Part of a small language model's weights.
Size: 10 layers, width 768, 12 heads of 64, MLP 1536 GeGLU, vocabulary 16384, 71.6M parameters.
Architecture: RMSNorm before and after each block, rotary positions, no biases in attention or MLP, tied embeddings, capped logits.
Training: 573M tokens, 4368 steps.
MLP neurons of a small language model. Each row is named by its layer, matrix (gate and up: input weights; down: output weights) and neuron, and shows model dimensions 384-511. Each number is 500 + 40 x the weight over its row's rms, rounded and kept within 0 to 999. Numbers have three digits each. A neuron's up and down rows have the sign that makes its largest values positive.
After each neuron's rows, "fires before" lists the tokens most often just after its 100 highest values on Wikipedia text that the model never trained on; "fires in" lists the words (lower case) most often at its 100 highest values on Wikipedia text that the model never trained on.

L2.gate201:380484550515473570491585460506534590535529438472477502470502522455468504462465477532471409487486526536497502478441566493515468525577479446452569557533488517526525498442524490543525471516465529513511483492504607485410446477499515473464456564501515476490463471477493558423506452467471558462468483462485459450473520487467533519490478543472462474454426499442493530527521487452489526472452
L2.up201:521561522443501479438511564463548474503436540560493456453463500557559515510491505528532518467561471555512477506471489482490463479520422479474525498479531482456440513413441538443480489516501523465525424530475510543511439483451533566521471551562471561459520476525501468474510463478488573407606458538561516531460507504475487518431462479486589497541477499580527447579494504547498471507536
L2.down201:463463539488534499529541498504416544452513552528581493482501516521478512503504491461400545523556523582526454551556531488434465517588505492509449511592550482472500558485521509416542553529464508487522540510468511480546518524458480511466509503556388448492487488443498481472536527537484544574468496581534462518478534464568505518543490556491544469438491549496517459485555520433443477499468
fires before: " ", ",", ".", " |", "\n"
fires in: "march", "23", "october", "september", "2023", "2024"

L2.gate1464:512495523473543487496551510533524505514453502460536463511475490474554569460476490523588519475520462488533461527508486448528456522579444533427627463535433515573517542419532421437490525506570486492559487487515524549504445568460468442487499531509508491473494501516467478514442507445510529529523510490511520540479533408513472518502530490458510521506430520495534590539431508545520489515447
L2.up1464:543538485585414504453448486523424486480564478533469532503489457472530509495460558532512508491518486506500517557583476523520547584480528540535492472433486478481436471517503657500475530527480556529554495498526484536456537480605530495513463491474467470484544509542461468506489486457554495476498446519560551517510474511510498433509518509438565525566544493484532521521543515507435490469523
L2.down1464:561540488493481553526444482490486438505549548478423490481513480537477563525525457472533521558547501522485509520473521512565484523495519545483464526487541553491526536469478536554525507520475628457473452481447503511508472473488432396621489502589541421500472497440534608509479495468469444558452488413552540509545476502474500516537548506494582596479416527500501489546530503498531477449457
fires before: " "
fires in: "april", "january", "august", "november", "october"

L5.gate991:543470515507503547458596556454593501519496428526563553598496556516459491497526456452553484537607448563504532479479451474464529469570503568521513441578431521573572507541503518522521564448471485520503483524464470460499460608525494519500460474527473503524476490550492562479614496499546539523475469561484473507490508434457518437543504516557467526510556570493439564489471500468525513424500
L5.up991:466482464510510507522490507485466547518488531487479517471452553490442563449440566536488532525516518556491515453388480585550495448525527407473517478519480543539494510501485401561508436515516525516490486539542536526542513495533527452541471537489481486520567526476486535565452567505505554481485485476504566506489500539430457573478499582510523458571560466454513503510543450591488492550515
L5.down991:511468446577505528495554563453530604481509532477478469503547426438466536532484569412511430474575477455530506528498427465537486480512515515496484539545501545537507493436533469493504509530498446563531548566498489495478488463493462516545483522479561499539471546428470491567485485474515518500491414486460480455463485507472503495400478482535481504499598452499471533522438431524576506563520
fires before: " ", " the", " July", " June", " October"
fires in: "on"

L7.gate1302:518476583514546531446448417524489509423495470430467487506548501486498531512509469453512496414418544525443429506478498534529554543495576496524573499480485481539531477550489498483522425455484559521461536505473491509482537589474495553538445497476466440462494523564471518525507426539521483541525444480516430480521473490508546412551492473452494467507560537406479503538449499553442546573469
L7.up1302:530473559565525452474488476533546418524547502438535496418519504492537499538521428579481490463453555518538496415603443418562509449525433416443463491428499500520528538483479510504503531434505524479539494576529493511531574513488470449567445456489473402456509522508431498444442596493508535551496414428524539468535529525464568562479538484450496485478526443502548505493460471409499518434434
L7.down1302:483570550525514565546422473475505550520453473469535460532502380460502511451538494522545468569520590488541510495472500419450437480575495475496524503562578543510434586477469432472477510431488491538557521478479513494599514560477417542532539542580475490486534603500478499459573537570579502508489582526528536512479473479543511503450476461501547567466462479475462477516494522484458499518494
fires before: " of", " her", " with", " part", " the"
fires in: "as", "part", "because", "but", "along"

L2.gate1348:525516502524524440480472455468469508526533519475550481537439457486524476497488395459482496509495449460467500542494560473510527490426540608493532493437460545482515562530514500482534521490523540464520432478475479467521427506438452476514512463494482458450596522523539467498419501469491499517482460507466537504538487532528478508528504512495504446557580570499485501547450558528558553464502
L2.up1348:502442539489515458441486453484475555570490533519476479475519481483560437547441509466535472445488513541511466502423492470526549470513503498534524481531481403455481512548505524557506496563565486526541490466487506424484468483577408457496506559459506491493559510493495459513513517496475393546495506460523494560473504522433521574478506533482500468548523525483474506485554477443526496438527
L2.down1348:499431533516415509508536502498532539521497573458481560468465453468510553456497519407474479504536430446501491507546533517464483543580513539486541532476446565504427532554457516567512504539531469454533514452509429514481501501494498525485484518564495531495487500517494440548528520496472499569501454476522530519483510517507427490488492545524492530550544520487540504549592495498488502558545
fires before: " the", " this", " "
fires in: "during", "american"

L2.gate676:534528428457465492470551482473500550542562534442475558531491519529506510539522455502494498516525536470544469475437464469506513533545496532521486475479448544494499567542548492544615505552527490515482528458488424448480501464549493465485512507492524429553513550535605497470572549539506518497451522425479544493421488510449494454482544507437453539571558556480450557518481561524545423505447
L2.up676:521465521507479448477477472494466482501560530526489490551488466470477458518479456511556586536478535503536487489523425441578464526503537492503503484473441496464431536441477489487515443527525423530529492494449475472563493513567500496451496505515484505511520500423472504482523526542493545522481580488480551522442472571453551509516493438469498487431515499474475486430518401518551476490484
L2.down676:452467479548555527501498521455486480502504524497471468499529494509516437473489480501526545465542506521500464471532446510508391607554505441504548486496479519474471484523561460499555494532438510589472534410494483493481466540515461524501547513527485505490438456473487525445509496574455495510470588507488516444459511503517558479459560469510489497503498503525563541466471502522466530542476
fires before: " the", " he", " it", " \"", " her"
fires in: "that"

L5.gate550:507462472480464537575523510458487490518486500481520576488488419524514497542462539401400517500582459489450451561475610513551480523532445469506544435532545540507461473462484494508565479579509508524447472427482551542544464443531548633509506490411509470531433492545526561467479474440518484528483453457499531508508511489539478452484474579365453551442507442431488510493456524538500429412477
L5.up550:529469492510495567496424462460481453490524408489449479519499472473525509496520499492496531453486523450437404478501548452477554485491488533475478526573432542506415564454563470468498519535514547540549484487487439511437554432489476503440501459462533533504482545541521497487503601487539484483506541488508511434449532498568530427453504500482573463554535505498534527536554573555592536546477
L5.down550:485513511440473535400528505449518513537524565483453567495511507487502494520465588513506504445473500461429492488484555455488540411491568508480563498492450491451403512454574535471519423532539493483491466487507505506459534541488438500525471511497479478483514502503482475512487470496474490497524486514443478473489533520447435453496440502476437508501531462458583536492441448447496491501512
fires before: " ", ",", "."
fires in: "october", "may", "january", "december", "february"

L5.gate583:480527519437549456474508486510518466529510409504519525511520474507438495489445502463585528508493475465511520466430571416471511530559424453551583511494515536514518512453516495426485516530495525509461489570501529493502461543433535549510493511467569540469504440540557524488494437520487534546582513497495468551426542546506505421413520545535467495573398497544494498503507472480498539511512
L5.up583:521511552460522454469528490535558437551507474536447532477620474508482486531510469484522479557525478440485527476490511518479492534523539454512517524504521484560454404498448516512467553500481509429539537617454527513484526533520486448486478497536547525480505452433483546466504553557477438462556430510483509483525517541490594499519496481513455475498496545455500554540533531422464461449493
L5.down583:589559479471495441500571475492535544514469498491482527403499455521492436511489499403495547411549565469551495462515515517526429465435507564576534493454446476481496504519440473499554443488473483502507516526535541451478499495477502517532501563453526511581392451510466502504502545519528526547466518461442483517488521466430496572485502429485502474489519453512485532477485498571454527499502
fires before: " |", ".", ";", " -", " Press", " |\n"
fires in: "0", "qf", "award"

L5.gate304:504488568531475491548537464552467512484485522591506472452412519577478523521473498526481525622530478468467481441437483510493501522466490541518456522480504487454454465497489468489496464574555519503532526505434516473471521467499509463466500522486510579438538445521499458529471473465437493542543474543472457493543567561522449489561530531484527467437502548506472494511487499434432520562494
L5.up304:491493487523541546448439585471459515484506436512492474519525509449467478517578384522491555528452518449477494547476515507409485474534492511445442541515516498517473505573483504478470524502530478462483479487424435485521468490528443599434538456426492474511546530541494476473551562511535504530440502497429563536530552482489475477468483491472449464415454544531545553426463421445541482524466
L5.down304:474502466513447512518466557451511463480549537483505481443482507469502435500511582544501486540493437544524502503508506538524356496499471441543485453508453536438467557421503497536457482576496492549478498482490484513521441496497513475513513503494523532506598544475518566508538520519533417564521456561529459501543444534559524532538558530456455510476523540496441476567521486487460538493480
fires before: " |", ",", ";", " |\n"
fires in: "racing", "motorsports", "awards", "records", "entertainment", "inside"

L5.gate282:468498510437489483468475546463469478479509541500517451531416520466481492501502415443525421533543574512402484522538451572488459548540529512542495522495475471533517418489424426551532508494523561473515535521519452485445465517422471487485450506520528491486500475490577464452489491477491524491508419434465477503585528522514502486439508473466428480416522548482539471492520493434512541481484
L5.up282:526506482413486511441498428546554471467480464503525463480520476506481535482502508508535441586515523521466479488494544442510548491490541521550473547484523476453552534523498547434452462465436503503479358419476501466532468527469450518480526528468543524517490524429487544484513445580456529470517564470447481497462525533511460542503507406586536497565552578523553564463545446505540530496458
L5.down282:570474467493493478501429453450542461527524513584505529579504510513505451422542505535529559482563525525530525438495543473485487481450520474432534474533530533436485579458495481493473515571521520474483489456467479505488516486576538520528478548490574539530463528515557437489525490569508497550467560468516585442501551458484423493504484501485501441542494500581462400470479475471469502508448
fires before: " ", ",", ")\n"
fires in: "january", "august", "october", "september", "july", "march"

L2.gate1198:503453506524563562547487543497504461425513486550549516471530469547549489520554459499437477576442512440521507546427537449512449577520545537510512466447517510462546440495558453516535570525533564472550575496497508523559472500557446472534480521413462510466522450470538458485592535474473474467490489550466520514454569507504506477445537482510504476533545565574554498489429559528475443514447
L2.up1198:486486561489543463460519468522447476545490476437526490558517597478539485486561554570502411533523461445460474583513516496468492524510474538516522496533488458539484503562567491493511522540551493475512514474562556493486515474479459390475545508529509549500530471486541511466463587470459506508522470477596548463483482514455543492501457439449592481598420450488556440529495469497535495496559
L2.down1198:537479472472543487455433473537545386450587449447502464631494450472524479497509536482556463596490472475539523486517565446462484583573530517499561550485513472472511515458541508460462476524524485415513484560516463535537512536532510498522529525436466480480548463443548528431544475480506525523531440487534501560537485535495472500549518464467534505520508476473431443575502463485501532502582
fires before: " the", " his", " a"
fires in: "of"

L5.gate1061:442455474468485446531483501437474491502447482463473468517400498487481481489500557391488545456504512474515516543537498486521526494507499502455471498558467486467536444544483488520564531571446493603456480517427535528521469529595483563425496549462504523473511467590545536455446534456564485513424503505431485472499530594480497482497472492483486510481569535513523508468491509517428480531496
L5.up1061:496536529524498476477492567505432520495494511477438502484589514417473592451562458431469468416522518522510508525523521509521471515476540493422532512531527526565451451485477578469510533499494472478562522545419561533542481474450513490560464498548462561518548488418450528482448512620478524476504481470441589543551562397520538534453497531434521528458537498500522499544470527475584483488493
L5.down1061:528546567537481495486500528460422521498523513495520480498543505547517440548485555529573422528507538455535529478486485482512518523532497529503497438502524468532474510466548554447525488499468553476502478556482537531568505497479457517468435512600542499509509482488531524558484506451466463450511463463425535466475454417569508514481528508451508512528510462544522590506544553547544441445504
fires before: " ", " the"
fires in: "in", "on"

L5.gate199:477516495474542513543497489503485470504522428544511509410452495477474503455494546497539535471504442413546562468495517483437449558448556509555566449487422480447549515431502423490554509447504503510512500447519468482485433582509481560498570493520419584439486430450490496534462386499530442513458544495576481562574535482514514548483496464575524547450463480466512497491524550494435525566529
L5.up199:528566492496532484522492504529424471544527504470556529524536488514417551535481485439521521454478470515437540547502518446502524488525526460452618484450516505416430554500535528494510486506462496523480558441477462514510511510570575509508470508489455499468465489512542436449461410561492523475525485486531418533508492427532533515483438481509479493504519443506507529471494534485494449553512
L5.down199:547440503437518480487542514447592456504539486507519483470510460472449460456539558482504481494526418502463503490405526471525464486438441480490536515452564476497543499487478457514459542450569494461544522491512550501433561519536519501561438506503504530491523425418490494519514508547473496445562417458455483530518454457521541587528449487530554544477548454425519429485368453484452515521565
fires before: " |", " hold", "ista", ")", ";"
fires in: "democratic", "republican", "nacionalista", "labor", "sf"

L2.gate1516:542453494501468491556514514508453440429535466497529450486514429521483475531545500481505481503461512436447465445514500545517529489509458498549494431511406434523447556468504499437523449415562558527530424512475488482479507547497454457463533546546568471500495478522456494534524498514474555574593534428509439514543557475523599431498469510472507464535482510513546521538521541455481527497494
L2.up1516:481511474542504477588470435468456487496541497515467492517525522480553528518539495433433417542539440535559456536566488585453486539424534457527486477508514509484494588486514527416524533506495397514498502549436452414512514478475537475460522554516520528547498509509533468543488455516536456491543483550486494485533538494455557439487488457480530509528547481384488520537483469539542492543440
L2.down1516:516506494478503573532537542478469407406494437515502508550517492438496518506551374512470572529524483450582489474469502428539524467467489500446534532584574522523541477575467517448507492506512545486559526528468465539491527460539535471463520462497537485523462478443510448508459478475495492497519492465535457518526469508526521498469481466483522618486485503459487509523513462513524481402518
fires before: " ", ","
fires in: "may", "march", "october", "september", "july", "april"

L2.gate292:561552446538435509553545495566574482553519507484496526499419518547516532479453432484506539565525515517567509602453468476505438469519478507489528524615566517458478426471481504538539499507487503470486507473495541458504487443460545446455530481462499494540545502459551517470460516555452548501444533516427483458471521462484515451492510471556470469449512524490450432510452456497469565519461
L2.up292:521520480557453505474522470498426527524521444512508464483492519478488476485447525539496489522454539518519510492469553553489458470524464537474491515489468464396486502490492509465500478568450467490507507528466560539470406448512498457476528559526530506512522385589525481513503474518464564528546531421456495498502459456559481465482448455520464470507470528509452589439502486508448494553494
L2.down292:433467462429497504547444502451509502502528459569554508491430450413608490553482543470468524559520528395504471497464477518467576481476425518504541534548576464442476526533524509444397458499500498447519487529520528518491497501505490522547470486478521528563555500458456462523543488536463459520571524576505462501478536503511492540492544465561418475513484495472438493447492467502512472464476
fires before: " was", " is", "'s"
fires in: "it", "there", "this"

L5.gate1490:509501507481505472513482558430504497478507487493501444563488482485439545474428419486513523502505563585510434542557527546483461431555492462457460446571448449484470461581486469516454572492558528500547523516485531459531456507505449502479429509474493489482522521493482551471513453494503524527518493426473508509465512563518516539527421520509498501469554533499520585547453504484449477508515
L5.up1490:439475549514503515536571496520533536521491473469447478456544521518497496495463512559470523455467505536540546522511514454467421449496428474539502548541518472516487445498433489557562551551508540487537522530471532547524562496491550518578531454509481563516447509542435526506427540567453507515496530507484496546468506554497536530561588547542543457480519473468487486459575443409466531528523
L5.down1490:463494558486485592461443497490506575467406440586504510461537521496527475522506536476531478544465559496462476451462508511506505522449453543529500583540514512501491570405478453470496551527519581459531526537512529569507426523477466505469489477513570495448471489467552414494475512549485559578552474575438457501514527526572519541482549518496495516446422514491484541579450517523576570500544
fires before: " ", " the", " March"
fires in: "in", "the"

L2.gate553:522473442495524519465542558522452465518482455477516505485493525441496505461543512527498587502523471449515458502493466464514540507493470470433486531497480458536553560470501573526528459476518453513524439486501521538475477548511519518456508516453507492488522475527615483540482502449510548528454478508450519476473527469491514439531443513491476480473477537436511514493542498485532510472496
L2.up553:555520533502447511506494502455576465436488516472472484504493413452446493547480472579565537477566532446488468450521403401541505438542530478461498497436445438496486521503455539520509437456517484453522495578538455568526465532458465501449521454396503510560524505516502573517503423510475536508486537477447515424496513442586542525517455480463488444536503484549525520476433551484434491474487
L2.down553:497540466504463551531483510519513450527512472453502500554531479561492440546470483516465450492473559479513491471527519456545503526405538568469485489557512502549480508472557515528535526519513474396567489509461580460481535516481503560484536480534508456497518470494473515428488412480483484465517480503592524534505501558513493540514524453482474486550504499499458497589577478495549489447504
fires before: " ", " |", ","
fires in: "february", "april", "june", "november", "september", "july"